From a checkpoint of a small transformer trained on Wikipedia: no biases in attention or MLP.
MLP neurons of a small language model. Each row is named by its layer, matrix (gate and up: input weights) and neuron, and shows model dimensions 128-319. Each number is 500 + 50 x the weight over its row's rms, rounded and kept within 0 to 999. Numbers have three digits each. A neuron's up and down rows have the sign that makes its largest values positive.
Before each neuron's rows, "fires after" lists the tokens most often just before its 100 highest values on Wikipedia text that the model never trained on.

fires after: "\n", " |", ","
L11.gate1286:454563497568479402457471520515452464487516493436473503451505556485610437578496466526475466471552512452579473575478562416466515502512429465444494405554419435512450487438464548478521562443583540490425480477476484494539405533496456496481421535372523381509418498516511478469514476466509540512521512495518471474383516499422502509485381477498480515491436481494481463506436529510585496460503427462574502431438539505450529491485544541443567455574541572596451434561433522544499514555450414534573448456399520498467593537495540445436466386505493525558541509494429487433445556531489493541
L11.up1286:493541389526496475475551532445405502588477451485596482593413453483479541515519476524478545511418447540499402547477492491555506486463477478450551469461550445480502498427517533523479465420492431519485561467559496516539472421522508572423522513500595575464457541433474457448499471552503502554461500559508561467458453532424571523450478531455480490453442455534554581523602581480469477483426480613541519487553505501520522428576467478523467488519566500461420451569542468561569464457466480449425480446457558492440547538567468505469446413518533504580497471500550487413553486500518459441

fires after: "9", "1", "0", "3", "7"
L16.gate1578:510498488552457458530477523526520445476513507553471486577461479536473541519523475458469521564453520569478513535502506418377500448472480455537454398471543570489441490546499566491542409496556590438502481434528523478576559649509508561412583493574579540522479530483449414588500440467421552489519552532465465478540494453488611524557474488470518524665452519462536488546463415458592522627489462458522479515508529499609500501400522548462493586518444494457484451509456478592478553533462524520455417491508527511589478545453489448433399444507438560530464600452545494447487485535447458375
L16.up1578:521450459554480546428578396419496563483400532521463448531460495564505467512552550474500410441495480596510522511476568503581550478424404538591467508496510480519436449447443439440384536520429523564503502534519485597528538503485450545517527512455472499555460479423431414465440500479577524472514571455629637631530467518482550459598416447538427495472512526455445448516466532485455533449544565499492539620548454477479535609551520515486530523572538519398553559457534479500515570518492552472510498425497546531472456502491438461485434562556559444512492493455409514525501521553534421506

fires after: ")", "%", "8", "3", "W", "6"
L11.gate80:522574558499652545495477441483499420464542447394535498470441520473509516445515534448515511526489486366479513541552515546447517471535468438560442546472520499558486494598509448525514510477516509502497490447412583518554570530440584470486478497563404571555448507547436491551520512529520556597551482499384398543571446511546580566497410474519542532591361419470527499568467452451625565539533405438565478466496542425593475416510449593479464432506452519527530530476497440505570518493457457513385458546442473514513534549503461423341496518427569518549539526484538344445461499556359459550
L11.up80:490430567541576508490449543473469528404531407454524480484503539494546499502512467550527476559524410510508518486502556486403517529471442519416458418493617516470502399542498428458526479444534454486435535545487500476551510475495511512570526521355488555467392494651551453516402435508488488577500602479485501540472456530488483550498605643465630463511470589527525477494413501494521531508458518412446418583521519505443475541527534602522451511455488561480513476496542542486594463524369448464388430567458441499481598490457525467449505442478525481500549527507562503479505483578520526443

fires after: " it", " is", " It", "==", " He", " was"
L16.gate1198:504515517524424416616592560426481463453432506560562531496380541461411472445426499516508527452518612466464496545545496460408472601514434467552554565490444507504480556534512498414464577408424426492509484556461578522496495561527556448397453434432572446554345447457489440622520472535394466458527552463539472428501485498442455405538512463471519565524501478503493493495516478455501469518553491483497511503402514486380610491420540597399552472516468429530463506475528543439446497512489473475467511483427496479450482512478456377488451405425381544535578484492401464486517526481459502475
L16.up1198:593529559451504574516503489418495474428559516560525581509403502558458428490501472442465548475427555508446496494474530524553482472559525498517601511506451487406534570530485542603498479477493468571451479503486602469623551515529569582536556419503535483524443595517476491495441507495527540642540562449580518543413413510396480474496534510454500522564506386588541529515503550441442456496401495508569474552488549482511569525478483504541469515509483476431516489443460464516539534524472477477462560485385512499498595452563452576482472555521456520596498510541548405526462510566464495421

fires after: "1", "3", "2", "4", "5"
L16.gate337:489473455640491484556417455469483491544510449516507503440478590457489503499437395568542595464479509534530508598461572464369556433419503447466526527422480454502493439478474525499434533461574509545543545494456454446448481502505582476465442502524464469466472530641451417496494512525444443528528473551526450463536529559529576558600446453515503509537461476429432503503555485529591565515536442455468534448559546448430537544506564527495476505436517473491558465461495480534413504454494502472408480531465421600574484546498511449569517556472467477515500504535517445524495546565424532440
L16.up337:516492536508509392456478456550561502461545512496453386378512489517515450525496556565493593482485474491482544598586543526490559389469485533506586444486560463622452530449535453471526551465560538513485452432484596459522473444438536510485530513510530416490443472501563466439455510514556493569478496446445432489526456531509434566403426500495456431489533633517499535504477432435472503507522500441519574501544552430547545488526406450567429488419519430537581451503487476574471495396525561530420513494643414558543531484541528513415467432512543423512543505487521401514592471470497459502

fires after: "2", " |", "0", "1", "9"
L16.gate1011:398438450473499482508553527501559460429515527516585513590598480497596447441478537552470562597478496489557531555490452528503507508554494421579499546454489557515506505487607631452450509435557537519470461524467477580486536500528527550524550503464476505466452454447539527467471379471498441468475539482529467548416566507545461502460463477441506444511555509520440523519502422380505525526560492549588493588507516514560530435403500517477515432495478557547464492424513412568449526596522390476636426410496519436510454467469502429548537526445449441528609551472407527404447556477540451504
L16.up1011:490578436492549539545542582508510500515498473499634521524508469528477525542494447449527605466479504479486514431477400549467422447590459457423476511466498524514468503408435462544487455509463495542452486540583535492424605505505464483459525528509492484483499471472432494429506572470537605438487491566508473519537584462489503441479476516425473541452507497435506530444482538480453514603469487424483565503452440513552454420505536562443534545392442419528527564475524533517552497439529393510550417547458497579538458531488496488454461490515535506516424619499465541512497547609562355573

fires after: "0", "3", "2", "4", "5"
L16.gate576:489515505520472440541514437443554435523529492575535462446471547530487473437424463445449504403417472445480458458552495541448484411422536481467465547452459509517529500501528457539533494513508405495483465463526447377493582564496493563457477496484496519531513396465455420554498547564476537571579523419533475501510449487598603510539415520509541474549426480509445495472406360574448504554620468391477469490493493407459513431555520479509552499475426503447539517532504430479431433495664580474497591632456500508511451594458489494495459502417492519521531550518543488548614449542506506474
L16.up576:512546434533511514546497588483562527391562542544480535481506464448410491481410507471446531380479506525447531527549407546505478429475496502536449456502540495615469512459504523613516434447409475531453495445574447357424480541467560530397504548647494467503480468531546457514468579499491527518447496435537432473511535523572420527420429593470540522570572519543594590503522452569451527554597475483481464530438437476466478488469581442435557523424522519440495537591529525567495463454581448470614503540511526603468522555539519565379493530403442579504506633522434542544524562480572529500

fires after: "|", "–", " ", "0", " |", "9"
L16.gate765:503539525476549428596464495456532339474549484490464524580417522520394499504460436555507434476417570501525493491504552435418493521507491456414446575487580505556514509598415491468530534451391403550468406539589482441458567490490519478556505482511494560464409438501456477509520616534499550568513537404566445405557535527495549519468480489515477503562426431475537405348558493543489460539487404536484510544574483520454567420536544483465539528490464455510517475490505522535497463455382561590545544551466487518455470588515440470508468485482419456481537510417545515446567523514460560448
L16.up765:457506471433546503517458581451400456465533551487470581569438450510468448519539535468549477566443538561467478423487618479517507452626501503455531578460579476497581495496448532501477433498390480621461511485516416443543501482479386573473539474499497567451492588490558500537450548575584509628470637484555490431481529630403517460456538439432563533518504553521489532449509464577462558502447461590518497434494522567453440474500494458518542551470461475583462527554514477644577493544426483465545502509407465523396513460429370446490547466494502452539518491435553456496551463463513441534

fires after: " |", "|", "-", "N"
L16.gate1538:509409428500569477566490620547411407412515455535532482515405447448453492476449481521485517520525583409451523488587500447419472594509427414514493469494497562590462431531495529574393552471572435507506441490459532497532497561512495581499526518447533454454436550415514448525457532506445551528578450503470420549485502523455408545446508451455511585509471421517547483524490493478493544462555466445486436565463464505466546410521534557373508450523459559548597451549510545508462485552474426547551402517480519445489448497422542436483597526455407461575635515563479498482498561431481542592
L16.up1538:469533577466467588516548490414429475553463513594508540420534522435529540489544547417497434466413504541398460504479453489495394438563517458535447497510583474493576507520527514544484495469484542499463517402524560518519503495514491538479496453528487486483578475513459489604485443503586507504467485532525467561431452490495512483497539498500464525484502486515546584511524517511477483529420614561507523483420517525455518575447507451481537501383573460429475589423461458602436501542526470550541536417472548502438455491543463568441505492492465521483434502536399516462495518518455511528

fires after: ".", "8", "9", "7", "4", "0"
L16.gate830:334503368633455428524511499437470459568423461527573491520455538570491512562421481510480561512455558491500530534467448418530539530485478458553551458548460493587535480548504515471421447483454515402554446508536513489509495473510540431471552442533509450484485452388504413539485452469458450435505622469534512466525470456449609512464456553496547539528399459560470572459529430483605579582473459497581509477518463428549474408517491556496511399498433477500455450504643503510450491480440580466498461476520493457583473545446384449497571524498429490518466481474500525478505564484524497488
L16.up830:553525474478484428502358516411476531458434505458509463474466502475537525553497518493562393467601465417589463514517517522527555527376549516462482500467507503520614445509523496439450520585486484486573515504533559570511468586515481400524472511503502624509515469440501519494458567566512581537524481471473598420540503396555494532521575558533502513509483561467413498477484488425471499460457518564494467466546558542474484479497504527500495407487524474496561434466379563463582442500545512577415446573455543514543487508522489491505449590454550483434434541482474464504502560455531557600

fires after: "1", "DF", "–", "|", " |", "\n"
L16.gate1360:504458378523518494581509451505440442498578497377483490564479465544466635373441537474417433546492583522489548561443556513596521523513502460593490517504481526433445507510559544431498499499501434553450506500432582551432427448483498498553574496522476565494414567479555611502506501513469499523513499424603431532559497526541532473479537470521499480487446530476505456492566473464433524495512432556510526483467536438490543499413487516453517471441510481516533478476534511552556465533444477430610589495470415488566491518491495475458522511401554480432557498528501518458542476534483485433
L16.up1360:529464436437583404547441540432542441522493563465419559572541492404531480551454488471599495504480461545491450493476576481367538508455499456522477414530570490587495491532495587386443515404478490587555495527560638463462466506497510584413483538529515577514591567547475471503494555473528515518475497531543491515513530499536554451468474406423459483482452545472570498527454474480531530457542530557435533417547535576398526506582521508518545453438477481523515531634496586493544530440547506507465463486467537402426449580440528496506500539432456498462511496375496578512470605562522513527

fires after: "1", "2", "0", "9"
L16.gate1195:474568458506472484524510514509462448502532455568513533503547585474507485602391480432540501479510494498517553525521461476427513549539478424538611474532440465496458506457424518498450448467497497468540462478504441420579571586510477531483517490578470500477527479519474525583511536541433534466581456448539459424488494562518458542489611574444471527490490447538594450490484500643535528519329439391491581563486446447488529516469503488540525541400448500526555484523538459471404506449452495575501547559555464471515516559488469489376459495418521451556471477477541428494588484433578405422
L16.up1195:543525409447476479516485549459643483382479609472479501542479598504519488508473465542494489446446461520443548537506538518512492379373516488506464505553451478533557504524532465440515559397530484508486521559566592381458462571560494536554563559512535534487411417496553438496509508478413572525564416447534468460455518407495573500374431494523434515507536492573497383441515498476486560519544361482403587544453507427469534448550500414522450523514463433507477517521582379524446498481503523549512634480504493496534444543499490454459466491511500491410463422481518493521501500570580585540

fires after: " |", "|"
L7.gate522:565537484542500445566417550462448474460523526464467574476571494547420437418406481546418521487479463491365532435582524469479499540539509419421542579518497486562378532571493513534562470539544527546492500538561496453479480458576609599547420484562533490506407556513446446542484476523519536517405464418515476554426527534460561466602534514504425605488507496466452524509488501509503507469468443560473481490538524570492612535502461575476485491443445447537546501519503468445550467602566566480521480507470452499531449434547527408444457513437472561602456574472484462472527493525461477432
L7.up522:581498600502594578459453491446459520475527581431481510462522546497599469516573531500501450449514514502546392379532576444485501623529442528507418568487480489464478529497481494522591590471464554541525465493599482498471519494487398412623448460510459535448430507530516472473473519501407470589630553608518532463441507558456408487571485566466556514565528498524439492631548480457477494506484512527475511493478499454422407536550486514521492421578555446493530440538572535431527433520500503479490538493442429470577581543476463482588483567528508426416464483547548624442464509489461568503

fires after: " |", "|", ";"
L16.gate914:587461450471504478589503418409510402521429450488568506481484554509451470405442492522621531431532491468568514446457517444477533481539537451522543466389492501498454455519607538538525451441525570533497453436552470446565496568509517523480475448482481555479446590480480447483474458488512445511529521498476461377454561454494543457499516455486530586508449493526534461365589509575426598457516495668445469489476481542429517435550588569417511521470377514553538478532532474503477488453462516513472460575456505510512437499492434374552522535484533481445559552418532504420464576589442484530
L16.up914:509462516438421523525529412455527550493520504494512586562345559480507409546527448502554454529555486448419487473534568601495471512492528510388606538495478478398504360531380581512498470589470520490542514453558458433515463482464456477502516607498476445430478473496499457488535486494558563468509541541496469504463563557463460600531453541503535535539620480597427461494501594589431492540567540451572509523500522517486511506517516528445463519531483449476536490399446487513590607572559466504427532504399575509445563474551402500517424455496528543455514442485484395508575491515600467538

fires after: "1", "°", "′", "2"
L16.gate1466:489401432515553502490453592510570483497524463425565620513536484513467487490496503461500509507519504468472470551495459510477503462518474477686480519465548570526389492562490614527399491456473521587452504499490434484492434524438514507502575491500512499431550583526463581566451470459542553490514523458468458543488519555513498516446542526531560616498414420553406461495529464502497537408425425448474492540450492545504581584449492568448535553464423564493472525415471461452497424475533515477578534473443519500482468572369511499543499515491510555495449491415529550428485580512482489484
L16.up1466:462499506533516494502488470525525508393564616401483545537421503527518475438505428556529488456522527437537462467419481591430572498475540482468384595510536502474531561415407436574510476586435589474556492384518489539568522519445521534564519437455505559498416488507475519587551526560507584414490525452562560490475486457487495551531489593531541504491540543512623488532509519586516594490505472593454492554524502490550416491553525433488441576492447519516558514514536520386545415481452530596441489441573466449613444473527601483378522454470501543594452460489458473518518490529529477522

fires after: ",", "2", "0", "3", "9", "6"
L16.gate1453:509427468556464478499496493600499449541496475520471458563472557485484425480543446453528445505506580506490407577533585528475545492563521483557500530502492517532439562427443449520526555429558525539487458504489438566603589529401507548502428444470560404537480615550421508591604514446511585374582524325506480567583439572460500443566533485538550566546498488440461442624503555491523562517424454544549526495565583428538511520491496485555514424510465570558447481539515426422565526490500490479441433462564447583526507583406438451367530492484540516568500429469505360580483527604377504518
L16.up1453:530489467610569507494448581534547512512534439431565490442533487575553482456515548486528577508460497462477524487509448559515495520431483494471508528508593495448561570507579529448426546418504576435474515588447442511462583465511404493526427551506533517541415504555533458563485427501632514592533538464367484477534517604470509387457502459544519534536409490476505523470454486497562505528470531478452397517486551513572547496501496473508473438546525533461558492469521392535449565614357487473487421511541483525486574617445491471404503517518495527503453485403546423456475558538562437526

fires after: " |", " ", "-", " Length", " No"
L16.gate1652:521529503487397534550522480468440448495381648537538479523497618415550403431485616475549472432542549478395558526489596581565487467485540455492507527531501518509372482510567513439498550443486500434511480484503556423585464447617513540510460529468521486503511447444455521504502513528593510520551513496542465524558605483591439487468352495470472572479569452468517504598434514461543512510533460490510457405491463576495574476533469512505463516521510511451451574481498447482489481552494575518514489527504551535500445469533520444588510558291496502439457448512404449569446554529539466473
L16.up1652:452541549405411436505431541572501504458457538495524516506537614570492501550497473470489443472479499519561536472520432430561537458405553513479410495569496556562563494429556510553554380451533532501458467552508471474486533518524460505550510512556567460498564452537503462436490540553512555463495531581517500509492672474460513423524584484554579440482488526533451590484501508526396528510411520503508575517585424432496414505494397487505593555419489469471486460454593440527430477518415505485565570411489496471491433465500599504512512566532438460477417560458561535534378473475533518470

fires after: " ", " |", "0"
L11.gate870:438519572529492521510481441502618414520450509580498516513510544498527395547545370629528401525432508578593485514543475482511523500465528443381463424478394508509523463474501510423500377554466631521505457520520490526423464563530510545518542450473535379617438450384514518454417448568515521525509533498475526398504456507554537533466418456518521445419492411509555488495501510510451564558564534442461499395509532541470526433530517486513504510440450459530453458470494520545506561436495441472502526510540383522437499483482484422597482393445476576538572565496487435527482410455555492470
L11.up870:421512483528540460519518520480451500427467568519500565522528452580533450552523500447377454453479503533474569462515455544571498575488501497438511491518471480494612547512537536412480509545492455497473493412524505465449435477473574543525552538417524503502614458568509486485538489513488498569447529450522541493499608480522546523464556479561484522381519483448508525528488523499463445476456523537529495482474442510542566534513551522547492457570501514452497500458581478429521516509561514468540524451590513564504401549476497487559442457462542517390506502506501569429571530435522583434

fires after: " |", "|", " ", " No"
L16.gate767:502567559445503491592492491480488432495431492574539533494460590537478450506470421546538512465468544487448467501594577495516546484493533448469481519498483509539487526489475525514503489510533615547503481560481506419496556451492562590425463538518540458520421469520523427608578545541521555520533523459554462419484607479548543513444506453474486525487452523513534547450556552637529570543601508582453538503477518548420536462494500494494513464544434495513566525516529448532543504554505520516547417542429448530437530487565433395568483508352544597475469574428420495504554514507532479555
L16.up767:503538451446510586490519474426497491571443574564508512539530529462597442456536417414503501506456480529450502508544510481546555519524576547484426460566511464397397644494610393478529518578489541447508448528454467399415521417606477531494495463503507532547542483508463461472483582509637455536545479482493575385545607465527514488575419450517457483471439604433519535531499545457487515436544487525524469538513485496541508491544514544557479563473499499425567490525604466441401484506454581506481519410571500568517382560440512438554469501569565549433483513533470406450508487496551529490

fires after: " ", " c", ".", " in", " In", " to"
L16.gate1169:439495432465490487579556484543464479437461503503514535572440547438502470412623552526453535428475567449513524517607451477469447502481485495566474507518550502517491569539568525552450619436466457490518483560528509505495548527598507522512442521523548476455529484548538464562558534488543541594517561431486424507398527339470514476499460383539538479576499452493446501506405557373465567504472468446466494465462474495433646483439520533512412549506434501490455583516544468473563421552567574506551459557422594523516507552436453395528528485384445447613531508448466591483493476574494567555
L16.up1169:475493507477474516475459513475504481475439507471492493500495545435456481456544554549534475504575516506520538535468450449503470605520468476484396470560416510512455464505491559556429527440435468473515507554562574489581380431551375549486483456560526462506472574540609551495462456472464569581516466459562487497508600519474423471452563493521405411513525579538486528597449582515530526412524424552518566534538413483426528566474519505550469472617464532519471516515487453421461513456474459470516460423479501541601545520532556549533626421485434493532574418495441510530522537531546543568

fires after: " ", " |", " (", "1"
L16.gate1216:474481479555384520542520588496463502535493583489505530483439557488517447513560541644487427416479424385518497483539583492445487449465435497552468539494565514541553467478480477481485585395570573427552448462521520512532523495507396540507523501573541413581419486469400540546530434491645433551515488488491546497446479544524534517529442485530440539566445508443474579580509468521569510401456497509503572537461417459526554497455560429500524500471456423503495564513644498429460476615564605467514444433504528560417480567591480564490435431473541527418523501542436455472434530488465488480
L16.up1216:426486351486499477512573547437562468486631507420487483516538524620527512520530446462464430572537507495454488527469586565556495519516497496532437490480544452416503492480546434502528474462486568530469545482564384448530520509494473513548490493481493484492533536459587504439469485498454495503419501624572434539503547566501493515546532487553469419449608519509498532501367488455436541437465525484550533554444454545488493416481536542462523440488489560584543458459558461563569524464478376529574538429462467468470519529512440383544583530473447511475491557478499374653550518503478548444

fires after: "9", "0", "8"
L16.gate1363:462428482458533523543501522473432460401449495503523586545497515551604488522362582600547570459416567561477443398516434573491532427488570522549519511538463471530453475534491476461494476457500476487438514463465478444437558511502460485593483499431464461337542471469448524556505386541620507432482482472465505533501495500445490514504535552475590530429501391574479499496457453549465466490452507495421500547556534560567474427492428509472589565517477379397532472517537412529529472533499528524568386512424495488467476513459484576462548507499572545511498511536488578393523497607574520508
L16.up1363:562564492516504541489543516499502497471501487528467548506458533548472586566501497482519547516481541531453494452522471480508497387539504431545485483505465589497480455481480513591466434552487606563461503457491510494541501474505558602509466435531501536488469517475485492496465552464569402518435519551500561544530513474453507454461447587501514448483489460535521556465505523576486486534513449478440487483543435473502482463488451550452489539439522498507571461528410442511487424449442479549447549477475457568481564541498391504445504453452436347475422502499541481538471500473457466465

fires after: " |", " ", "|", "′", ":"
L16.gate620:602442512493514523540395536527510356482537546547570592510437529481436450438431480467477554466502504579418479517589504524565511453625451380550509468565506480400492500515489520480561524465467472560452505554529531466531506514563530476473500467508443569483440552556452479492461545545492600511510518502378457431464539540477447534515494498509510568540430401529548587494579515591510570597461473516485559571502523566447563449547571494458547512435416466513554477541469415492530497557501483477470432524482490543512478501550449456511473460454374523529475490495526401495476423593430438495
L16.up620:513522493571575449462457529466492552428507501402481417525443502495577530440521428591528509447502470511505460582403612531449476533438465516539518473459572523428478392521493498522525486451438515551523560573508571515595441455484493475493606571523497510381448485582496449546588453510548512441607492526608522403494522552449454490565524466443494539449554554546443481512472443492508515547401525609556478527498556482512455525440526511436479505535528477569450466508541575538535489494505625413518484499542545471570605481521436461549570555535530479550458483444501490489533507521438483518

fires after: "1", "3", "5", "8", "7", "9"
L16.gate1727:501384529503443478555399567454552488463457423509510541480447578519476497550362388548518560527399490492506520646478445538535570579455507538554576485526453489472440458511485589449502457484449517510586473491504397485493527576423476460499533537426538503517442504449526517510443444426480444475524461504609441527445573544426539536428501473519520487470443440517506471520475468497630514423485500579504533470426516502562417538455562539478541505512523484583567490512515464528549515423566492529497447501455450492477528557469407428608449475523504444509472644539514481516448458556481494420
L16.up1727:410410473519488594499547512431435475566486467535589465550522538467499573444552583460536534499474546508555539489441455547492583526381521516504451497497450492532505458431541544505492487470583441545507510561554485550585535481521600540455552549527494638539540492508475418409434534536570498530453462429485539554559548489448522534491367439508545472557521520529516474405455419510501618490500488487522540418547497441480448525514513499451447497542446524535519445497538564552352527450455506557524454478569497519545577511443520458567508452482436470572499551424392600650414469634438477473

fires after: " |", ",", "-"
L16.gate1443:530373461538400572522548530459482481497569564495565567526468536536545508450560427375445534539365471511465507514490499437517475472554432484521408456549461477589438489517572530500494573510489506437409400482468483647518486489490490515433499530512511466462464526560505489494527528431480465485571387467511362611511523476417488417492495544468429532526473541502453442567459535485554499536531440487572495524461515452498553544536533444463508526472490449479491479519440487479528430581540495470512464453449495566633569552452511449419485469516473484513456499547409442495432448624468419467
L16.up1443:514414532512424547569525556485563420545404497458618537533407520490561537540391549505460519535443476521462463485442479457524450450542555407592444467471523485442512442505543488460512521541545579452569570478479501508542520521486479490552504528523494529503448428468481464483465621508488527639432452433443433395463525573475475502472586567452491521537461516596512565443544466489509450562502629555490510532383409480502483446443582551500419449480442539504437603521552473577502506477390465492529508480500518481530551552495586461487542435448442488482592547499457487549532506457530519400

fires after: "–", " ", "0", "|", "-", "1"
L16.gate755:412480459398513486516477496473452382475546573540405478585377500510397379402509435506497546475498521486469493456532535472395464545518498435509523532430557514497528506574450526495461571498448426650490497536514479457535490462560518452459442473502540642519402541484514494465494584516512479532560478444550395488445510494502494517490511482486507496529504491563610495431618519470516507511580491512487500475414451558425558484396500503452557507457434501532483546514512586490542512515551535482562601515422575462401422510514461439579476462470441490479547464429568592459555513405494460503
L16.up755:528498464514507442550469516462543495443449574426564446546452544496569455549454586513540453566477476544576556548484459470457565602605504516507444543526591457491483513500462523557558479531431504528516462553480524438505526505491508533497557557413495548478492505529464437609529595476375497499597548469546548331499516583529573554556607500499560511545431450470532466394473472529512479636393464518510531573560573475510470433509552539586526533421513453458499472580531470451501454460444458462569543575463448550469507434538437462438485429448562541488511516487572526472565523532513456480

fires after: " =", "\n", ")"
L7.gate366:492552458515486555530466527466489410491479508456476602419494531519479445590580497561480527542512512442548451490509551561451535500493526452550478449415468478510502420438462422456560548498525585493509429533598565422492487496503504441522494507467484498524446577598513488527442529527484575522467579419449535481546551494493470485544473432492539500476516407463466497484443479411447532570446527532537560417575529519470505472417548510447579554476421550556544489526557480539527531507413485459548451562478522494335485451463467337424546478406488576566578462477475479471518533505512536507
L7.up366:606513552486501477515572440495489516525556588536460410462398579406507534482526521512572447499519447533632493554461543446488611508521498512488499534407500490517462448481465512613491565467482550487547479569566450576533511450545448500502499489483490531445423499521511523541498540528551567541584506469535512558419503424458504479549448479457526571574471501391531488616534508534504557486578530505518503471557498515514520394508484511597511517502478518524500424506433553417526536509538496513459508467532476439423600591471573491388443474486560522476529552508501492531475493558519426497

fires after: " was", " is", " were", " are", ","
L11.gate986:477456474564500493483463436549506392457475525520483506413434564490442513555438473465490562490518623443548509490570478553482440476497544454555577591528491473625422449532618502420565451408477483500528458524464532482558441538456599495569464478408523423503495546527417459531493491533520452465525503498474325487591540416519555509526521430510522485493433413576450518487484493483490532555464462437491419425487473442477548527488495557443423476476458507600523530481575441471488506523410475454518508480470486453474511558484495442503505440507430432535502513442533499395491487513408428520
L11.up986:480500447526459527446486513488634527491522538462462515466551512489537534527561501509466497528477509626443493437532466571475449397551582490553504548587442499437445518601513469520566503521472468600480489527482513443533475459394483495596490550406511372516509556521599519496448481414552488449505475479447406495538500469468502424480571506478513480551404456609484442526489507399480485553505505405593505485470483432516519504516366527508470499519495476520519469506495447404546503491482491431514599464416450436489495458486507505454441413562544443603470443420526553476397524549550449488

fires after: "0", "2", "3", "4", "5"
L16.gate48:502443597518456626557411585486564394464501589503541543375485483603551473477404464483487486509451558394514496515539425530486487394464579444513466425471520554550518465435481577440389452458605454509480496531542523431427510523450513524526481456510520466579508420502417441489491427485509609466490495567475493457483452506520528533430477560602542445556495485586503517485510394464504561588557481504467506463552468473502531505485539548478573489468482499530562464528499415520456472460617525513481612533510411478425569515515460500561535470409538537494495568458493544562536456444422586531
L16.up48:550554461408450515495486562489473518442565465479536488544465484486512637478472432492522487454471522523509440588620494472566483427480502456557518462487409520493517466511450476475488519571490424514458527426527574452510570512510470478482485535560533477482517423568514578549535518434460516550489467548462462449510480501460450500503460526513491437551563457447568445428489611543512570594479500423490525564447494493489480462514452505551477506569476492474519518460470463504450509583530443526527513542363468456507448515550591465419506523519454565600499475552421488597482410507492467515

fires after: " ", " ("
L11.gate844:435499501510489418525546489470478527462501520554464480503460445485507390394562500561520399411488509414533594511516533561521585555424553511538551535490522480522611504429486520441392414551515433484451499500500470463547552434460516465517567525566520535491487537464525424461556462581558462471487471499526549529448488521571516605472538513490514472511468510516476447550590403509466569464498422521514490572532444415517519503518483490550421487430479543529557476520557501416447485436516543592512530404581453496583517469536445473488525487506529497497496578457588475446544533501559553421
L11.up844:407564528550578379502470530491499527472518558503423499580516623481611403605539509461486453537511495454451563576448488550436509541412623519396398420554493459542551549448547490529576526521470568552460497502403525532480535475588535483462460477498480489540438441403499527443516567502374540543541412484553464554534478525482499503468553385494579557516623448532498484510436498464511482475487432461521530444499505515479529480540404512536509462498486613494535455585458456492531430463472548596570526479473518542423500549439472427418464450487528465507524473606536510546501550477475599517

fires after: " |", " ", "1", "0"
L11.gate480:506562560549561559544447494582507428557542550502531472474514531430514420497427537489486495525465501510498530497521475580544509645576587395420470423484527490582500379531498475418529511523520600464526493507523597527454625545485532542459495615547494455543511475426485527497439488532480515624567390473553474545487510460529465552471510441540484589466580519458412568613500498449553575575530505523425479440549532491483455484550489515530515513476482496531487495463427496456497492528563494525499473515489520515451554488520517459455491436374523525520463561488535456521529448483542531560
L11.up480:473502459546519403506482484507481433545506523548590550468544521460579453471496526528523441536537530485458531464560531541551487545557349535455519419587394493512520467539504482560567482557449511460481513458464451562532427595550478514415429464495498415438554400486548590436507471418549443566461510503524423495546531563490446490559471450551496533485425475422491450516469556496583516369521529558466418408560573533437583468505431591595512473420445492516378512508448475451478544501532458477536595402457477576481552524593536403602466410491470573499556568477453577455496466491535503535

fires after: " ", ".", " is"
L16.gate568:483397495566590541466538495427546500491462486513429442475460450526451498479531523466417532451445529515462511473547471504455511531405462502455493508539506437520497471512518568505536557434476484459459427549579349517504517502527566493473677468523559468383471491604472497432505394518525518471525543422548508568525415431509510426511412487530528469480475443503487550542423450401571518552518508537545462452541565445553470487438447454542377538500569561513429447467559537493491535561462547492501396507529490496470429532444430578563585483521520435531531433475493545440483531510521580519
L16.up568:532533550471510525521499550511465455545454539543544526547477483476554491521542568507531452485485502431512405492482507539456448568464526532457491589459492550504440459423570458484471557490397539559460507521432563560557478429585476427418509474341399527443360433582500501572511496410485542510585501455505458546487503511545515524542477438628445513545517478528495471472469460517539489397470509519491510433484442512482572527537495555478532457488499443474542499551543475456529561521579496565583541496500485473515393424466513525554570404435538564455645505585432446599549451449486447488